Part of a small language model's weights.
Size: width 224, MLP 448 GeGLU, 5.01M parameters.
Training: a variant of Muon for these matrices, 131M tokens.
MLP neurons of a small language model. Each row is named by its layer, matrix (gate and up: input weights) and neuron, and shows model dimensions 16-143. Each number is 200 + 30 x the weight over its row's rms, rounded and kept within 0 to 999. A neuron's up and down rows have the sign that makes its largest values positive.
Before each neuron's rows, "fires on" lists the tokens most often at its 100 highest values on Wikipedia text that the model never trained on.

fires on: " comp", " Sp"
L2.gate279,155,230,200,189,182,173,200,179,234,205,213,220,163,146,237,230,169,212,161,188,231,214,178,206,235,185,196,157,200,216,236,227,143,173,169,198,216,176,205,167,206,184,210,289,183,215,190,237,163,198,214,196,198,275,232,262,241,238,199,223,170,203,208,229,167,235,211,212,184,228,217,200,170,180,230,189,258,192,209,237,178,223,217,156,158,149,172,221,181,226,191,201,220,161,253,241,194,191,235,196,183,184,184,203,188,170,201,214,185,185,196,189,186,221,248,279,197,153,221,234,218,170,226,203,203,230,203,132
L2.up279,197,220,181,193,226,219,265,195,194,224,203,182,194,150,190,249,181,164,244,210,214,204,198,246,199,193,183,170,196,256,220,153,192,146,168,220,180,160,175,187,166,223,195,201,173,249,170,215,168,186,204,222,193,217,224,214,207,207,212,180,174,244,206,223,220,159,211,225,195,190,274,255,166,223,188,175,246,245,216,237,202,183,208,241,215,155,133,235,216,196,180,205,214,241,223,274,212,209,207,168,226,163,151,200,172,214,233,148,231,166,220,198,203,159,261,180,244,151,186,220,177,188,202,236,191,213,195,148

fires on: " Ind", "ind", "nd"
L2.gate215,186,270,232,160,230,187,216,239,252,206,209,212,179,168,215,211,239,215,191,211,197,207,252,238,201,151,210,200,141,252,240,227,172,186,165,270,193,247,201,194,254,217,223,204,222,224,202,217,239,274,209,151,171,202,295,191,186,221,187,182,190,210,215,203,194,167,142,237,149,203,170,195,224,134,199,175,186,179,204,182,218,171,232,147,183,206,242,198,200,200,186,205,202,208,187,153,239,210,164,177,187,179,215,186,164,192,179,209,253,166,215,234,210,184,203,233,188,201,211,150,185,203,176,208,213,240,224,172
L2.up215,173,219,232,193,198,158,208,175,210,238,200,239,177,190,182,207,163,209,165,240,172,191,215,196,193,162,251,194,116,258,184,211,189,198,208,267,218,227,217,188,241,182,205,175,224,228,178,180,228,255,187,210,148,172,229,225,228,211,193,195,203,178,250,223,226,154,128,241,134,196,140,219,195,200,207,204,165,266,224,177,214,224,252,139,198,205,200,175,153,245,177,189,185,196,236,188,228,188,204,230,183,193,180,176,184,230,199,178,258,229,193,262,206,161,180,203,189,171,180,222,230,219,184,216,239,213,210,208

fires on: "uc", " Q", " C", "ite"
L2.gate210,225,201,246,223,207,167,197,219,185,225,191,221,252,235,191,229,199,213,182,199,150,164,228,198,234,182,248,250,255,146,186,215,184,177,261,242,181,214,170,229,253,260,200,185,160,239,159,195,213,196,207,224,151,203,236,169,179,206,189,228,206,134,183,196,259,123,259,187,214,169,234,238,211,207,148,183,174,178,198,153,199,187,212,123,205,219,188,213,187,218,180,219,134,229,186,174,201,207,255,145,225,233,212,237,203,149,224,174,222,199,176,211,158,145,185,169,181,166,143,193,142,253,184,182,211,205,173,157
L2.up210,204,206,230,169,232,245,241,150,196,179,189,261,194,196,194,197,225,221,158,237,200,180,224,219,209,218,258,190,194,180,177,219,125,157,256,241,199,245,192,229,196,206,215,194,237,239,154,180,224,207,200,183,182,214,230,195,248,203,161,194,258,173,197,200,233,218,184,217,197,188,178,170,190,235,177,172,151,206,186,189,184,105,232,225,252,229,198,201,164,237,213,173,180,201,248,183,184,197,197,188,201,201,205,236,246,209,165,173,195,222,153,135,237,202,240,171,169,152,190,228,217,168,232,165,231,214,209,184

fires on: "uc", " Con", " con"
L2.gate294,210,194,227,187,166,169,231,168,162,189,206,224,189,220,217,241,233,234,229,182,135,209,186,182,187,197,198,217,240,220,243,279,178,214,207,231,209,199,173,177,196,232,201,178,146,176,155,226,228,260,152,192,184,262,214,223,203,202,185,151,163,163,186,217,235,213,192,187,201,182,164,202,181,202,222,209,211,167,155,210,189,184,226,148,186,216,193,227,224,165,198,158,184,208,188,178,209,182,215,218,200,245,141,201,217,195,228,214,243,227,187,194,211,219,255,238,133,241,198,224,244,178,191,190,205,187,216,151
L2.up294,202,149,148,215,239,197,210,185,158,156,223,217,215,236,162,195,146,243,227,195,208,190,189,174,225,189,221,174,188,217,189,209,211,193,269,196,196,205,150,226,200,171,187,167,151,200,157,203,257,166,163,202,226,191,183,225,165,271,198,161,183,142,201,275,223,187,186,198,203,189,237,187,204,225,183,151,173,202,159,171,184,190,220,161,198,274,183,167,233,130,224,198,191,237,159,170,166,178,168,219,200,217,213,196,201,203,227,218,158,216,181,209,186,191,215,222,220,220,182,185,208,184,221,197,221,134,215,202

fires on: "ian", "ie", "ong", "ia"
L2.gate96,193,180,199,186,185,152,194,163,220,185,242,106,194,138,238,178,185,212,203,146,210,198,132,142,189,227,185,224,172,190,204,154,115,151,231,243,204,162,239,200,174,154,181,181,154,191,175,218,167,191,182,211,194,140,177,176,197,196,146,225,199,190,208,224,182,173,221,218,209,235,169,201,188,167,224,218,217,182,210,161,201,240,226,188,197,264,241,215,222,190,216,192,187,224,151,203,186,169,238,181,180,186,206,221,175,186,195,200,179,174,239,195,187,250,173,220,251,222,248,174,249,224,213,224,207,240,197,161
L2.up96,225,186,191,132,194,161,201,156,209,156,224,143,203,176,203,136,253,250,191,196,207,214,158,163,208,195,217,192,155,138,247,174,157,203,209,215,201,193,175,210,204,179,206,218,186,266,136,216,191,202,237,176,240,191,164,163,170,147,127,207,248,189,220,224,180,211,237,214,152,210,144,188,193,160,220,250,191,197,208,194,181,202,239,193,230,194,215,208,169,197,174,184,169,214,167,226,198,194,209,215,194,179,232,193,165,189,192,175,184,144,220,190,184,202,187,221,261,214,223,193,227,172,189,213,189,236,180,174

fires on: " Sp", " sp", "ph", "b"
L2.gate398,185,187,184,162,200,225,226,177,253,226,214,174,183,190,162,243,172,182,203,199,219,227,189,202,134,244,206,169,284,211,221,187,210,223,224,165,183,157,196,234,256,190,206,206,195,205,244,138,186,230,229,195,239,199,249,180,211,192,223,173,193,219,247,198,162,211,194,185,190,184,177,222,244,163,187,237,176,191,194,196,213,233,171,208,237,169,206,162,213,134,217,184,203,218,274,263,237,215,226,222,244,222,192,196,211,220,233,226,189,224,185,212,200,226,183,252,231,194,235,226,163,241,242,263,245,192,193,199
L2.up398,126,203,174,214,239,198,248,198,271,231,233,206,209,201,208,194,166,197,192,216,213,206,194,168,153,215,224,145,200,230,229,213,185,174,225,192,152,235,212,206,253,162,112,191,162,160,245,191,162,165,210,195,280,153,219,222,201,178,233,153,242,235,223,183,173,149,146,200,175,196,201,222,220,181,156,215,188,177,231,232,252,196,206,182,227,174,178,189,223,180,180,204,177,265,241,238,228,177,207,171,231,204,217,188,196,239,216,210,146,181,219,176,200,189,187,202,241,167,253,193,186,194,219,245,221,231,213,235

fires on: "é", "ate", "ind", "ru", " an", "and"
L2.gate217,182,248,233,234,188,245,237,206,158,258,221,236,188,162,209,198,213,215,227,182,201,213,236,173,188,209,179,173,203,245,141,172,143,173,161,269,151,155,172,192,205,198,243,234,191,256,185,241,200,166,186,209,191,140,221,219,259,199,273,213,185,130,189,203,197,267,223,248,207,217,234,243,236,228,204,168,167,199,240,211,191,178,206,193,180,192,227,202,212,202,180,183,154,189,185,204,209,218,225,137,230,191,196,244,186,214,253,208,205,218,137,203,227,164,179,200,177,163,132,175,197,181,187,187,183,264,228,144
L2.up217,172,295,214,249,173,221,203,210,172,203,247,202,168,209,182,170,202,236,225,150,183,187,222,156,232,167,214,191,160,249,173,206,161,226,159,249,204,158,217,192,185,183,179,225,182,254,193,217,205,214,165,190,208,158,192,249,261,198,219,246,199,200,174,242,233,276,207,278,175,206,176,238,223,191,161,183,146,217,221,222,252,170,228,224,206,132,179,190,240,237,194,200,198,201,202,215,224,245,203,211,181,219,229,216,233,208,251,199,179,202,161,231,211,170,177,203,176,198,175,202,191,198,236,153,179,218,232,167

fires on: " Ph", "i", " p", "c"
L2.gate257,165,229,185,211,160,176,211,214,192,139,257,198,152,206,212,162,234,206,156,189,213,200,195,231,223,227,212,223,135,206,216,198,196,256,232,189,242,197,209,103,195,196,193,211,197,200,207,269,198,220,238,218,183,186,192,246,194,161,186,206,198,177,150,220,224,190,200,201,240,189,219,202,229,208,221,199,242,229,188,154,251,100,164,197,157,233,174,210,209,188,232,184,166,171,149,201,223,209,192,210,242,180,193,173,215,206,234,213,221,177,239,188,223,193,184,188,202,179,160,223,171,207,208,222,196,214,223,204
L2.up257,201,178,184,184,206,202,203,146,219,245,187,200,230,211,215,173,238,234,186,191,199,195,212,216,188,215,170,151,160,185,204,217,166,197,184,233,184,197,194,166,196,157,178,198,212,266,181,207,183,207,230,210,289,242,208,221,146,216,174,214,207,149,167,194,176,184,231,185,180,225,161,169,217,267,199,208,168,221,130,184,183,215,160,202,197,179,204,195,216,176,221,202,205,203,174,225,210,197,210,218,217,182,167,203,296,247,217,214,196,160,240,156,206,182,175,178,212,208,175,284,189,258,179,198,189,172,193,166

fires on: "iz", "on", "om", "or"
L2.gate287,127,176,222,221,184,218,199,167,210,221,169,170,242,210,195,207,215,189,177,199,125,203,160,226,222,208,170,194,144,207,123,178,143,222,151,199,223,208,200,222,212,200,254,154,214,178,182,229,210,150,192,172,194,202,221,184,195,186,166,179,207,169,176,185,195,218,183,173,204,160,224,207,246,177,157,165,172,159,169,205,196,183,210,165,192,228,254,251,196,232,227,169,194,203,202,123,214,194,151,158,130,235,181,182,207,172,224,205,160,160,167,170,170,188,171,197,181,154,238,200,146,203,166,248,281,243,237,205
L2.up287,173,192,170,246,152,199,201,136,212,215,223,189,210,213,177,174,208,181,163,203,187,143,191,211,180,240,139,156,124,217,191,205,194,174,235,224,202,175,187,206,203,203,186,255,179,194,158,177,190,233,225,237,179,226,175,205,206,180,220,203,253,218,120,209,241,210,218,196,221,271,161,178,204,227,191,229,136,234,217,218,188,209,198,206,224,177,182,209,258,235,169,190,226,165,212,188,215,197,165,165,150,239,188,159,175,221,223,216,215,210,277,194,192,212,178,187,184,217,196,205,205,147,138,185,190,201,143,258

fires on: "uc", "igh", "ong", "c", "ad"
L3.gate391,193,187,203,187,194,204,208,195,201,221,258,185,131,217,196,169,246,222,150,192,240,233,165,182,177,217,199,206,199,179,187,228,188,216,206,236,266,158,184,226,214,202,158,287,209,245,255,195,197,213,210,266,197,246,178,216,230,183,196,162,191,216,170,150,244,207,195,167,163,207,254,228,204,182,169,166,235,181,154,198,249,155,197,202,159,252,149,180,228,165,220,138,170,201,166,218,207,210,164,230,192,202,225,244,206,228,220,195,216,187,219,192,188,195,178,156,205,216,228,173,212,229,180,257,188,184,218,215
L3.up391,197,186,188,222,196,156,182,147,164,130,189,268,186,197,216,240,173,220,261,205,195,190,236,155,217,148,206,211,193,161,147,226,161,168,240,183,231,195,226,233,153,185,192,200,231,150,193,224,189,138,215,175,169,173,238,179,144,232,216,219,207,180,213,165,195,205,168,208,217,213,232,140,162,179,217,192,159,223,173,125,233,212,225,200,210,155,222,177,221,212,175,194,240,196,200,211,198,235,195,199,242,206,174,250,209,219,152,188,142,224,172,171,228,199,198,199,226,125,157,238,237,232,213,173,176,193,175,167

fires on: " p", "P"
L2.gate364,167,197,228,241,139,196,196,136,175,208,240,186,185,171,227,191,201,244,226,193,202,239,200,186,190,203,180,180,166,219,192,218,208,137,195,202,198,250,239,193,198,192,202,202,219,188,212,223,184,238,199,196,188,230,253,209,236,199,159,211,200,201,163,243,194,192,223,199,239,201,134,195,186,245,242,200,199,192,186,206,217,195,199,220,150,193,158,214,188,230,165,211,181,207,202,233,195,197,238,198,243,152,179,179,149,172,262,204,238,176,230,218,187,185,121,181,197,196,147,190,240,231,220,207,174,143,216,226
L2.up364,222,161,289,227,166,182,230,192,190,189,215,193,207,192,160,171,218,199,182,269,169,218,171,233,215,256,210,208,218,190,178,236,191,167,170,219,256,191,220,139,229,200,177,240,181,159,244,250,222,247,193,272,210,231,179,184,190,233,184,233,190,193,195,215,149,170,212,210,253,238,228,201,183,230,189,182,224,206,153,173,221,198,208,207,221,193,191,207,181,211,219,259,162,207,209,231,184,205,172,242,219,241,218,158,191,278,241,225,194,201,243,215,227,209,196,157,215,235,218,212,195,132,210,176,168,115,202,197

fires on: " off", "land", "ree", "est", " under"
L3.gate427,212,245,159,218,216,240,181,227,221,177,217,187,201,191,179,158,201,243,179,232,221,143,175,173,225,235,162,242,233,228,234,146,190,197,219,196,190,243,192,229,185,228,167,168,221,206,177,199,211,184,153,195,202,169,178,199,164,239,212,175,182,204,262,233,165,151,236,259,178,218,164,199,210,193,205,166,185,182,203,216,207,228,177,200,143,223,183,212,233,195,178,196,230,162,162,234,199,217,204,232,238,168,197,257,266,206,211,136,186,167,215,204,286,175,212,201,197,178,193,194,249,173,218,159,239,161,247,223
L3.up427,221,235,181,216,201,235,159,137,192,146,248,217,214,160,156,204,232,252,195,191,253,253,142,178,214,189,178,196,243,193,233,189,184,167,210,173,221,212,207,255,214,231,203,174,239,234,209,198,192,247,215,212,179,169,266,209,205,197,228,231,189,229,173,151,128,176,166,208,164,196,188,194,174,152,254,180,198,198,179,194,217,198,178,229,193,209,172,223,224,188,169,175,183,208,191,223,191,234,237,195,213,139,200,182,175,224,184,129,244,205,203,230,274,213,209,215,175,254,249,158,231,193,161,190,212,200,199,208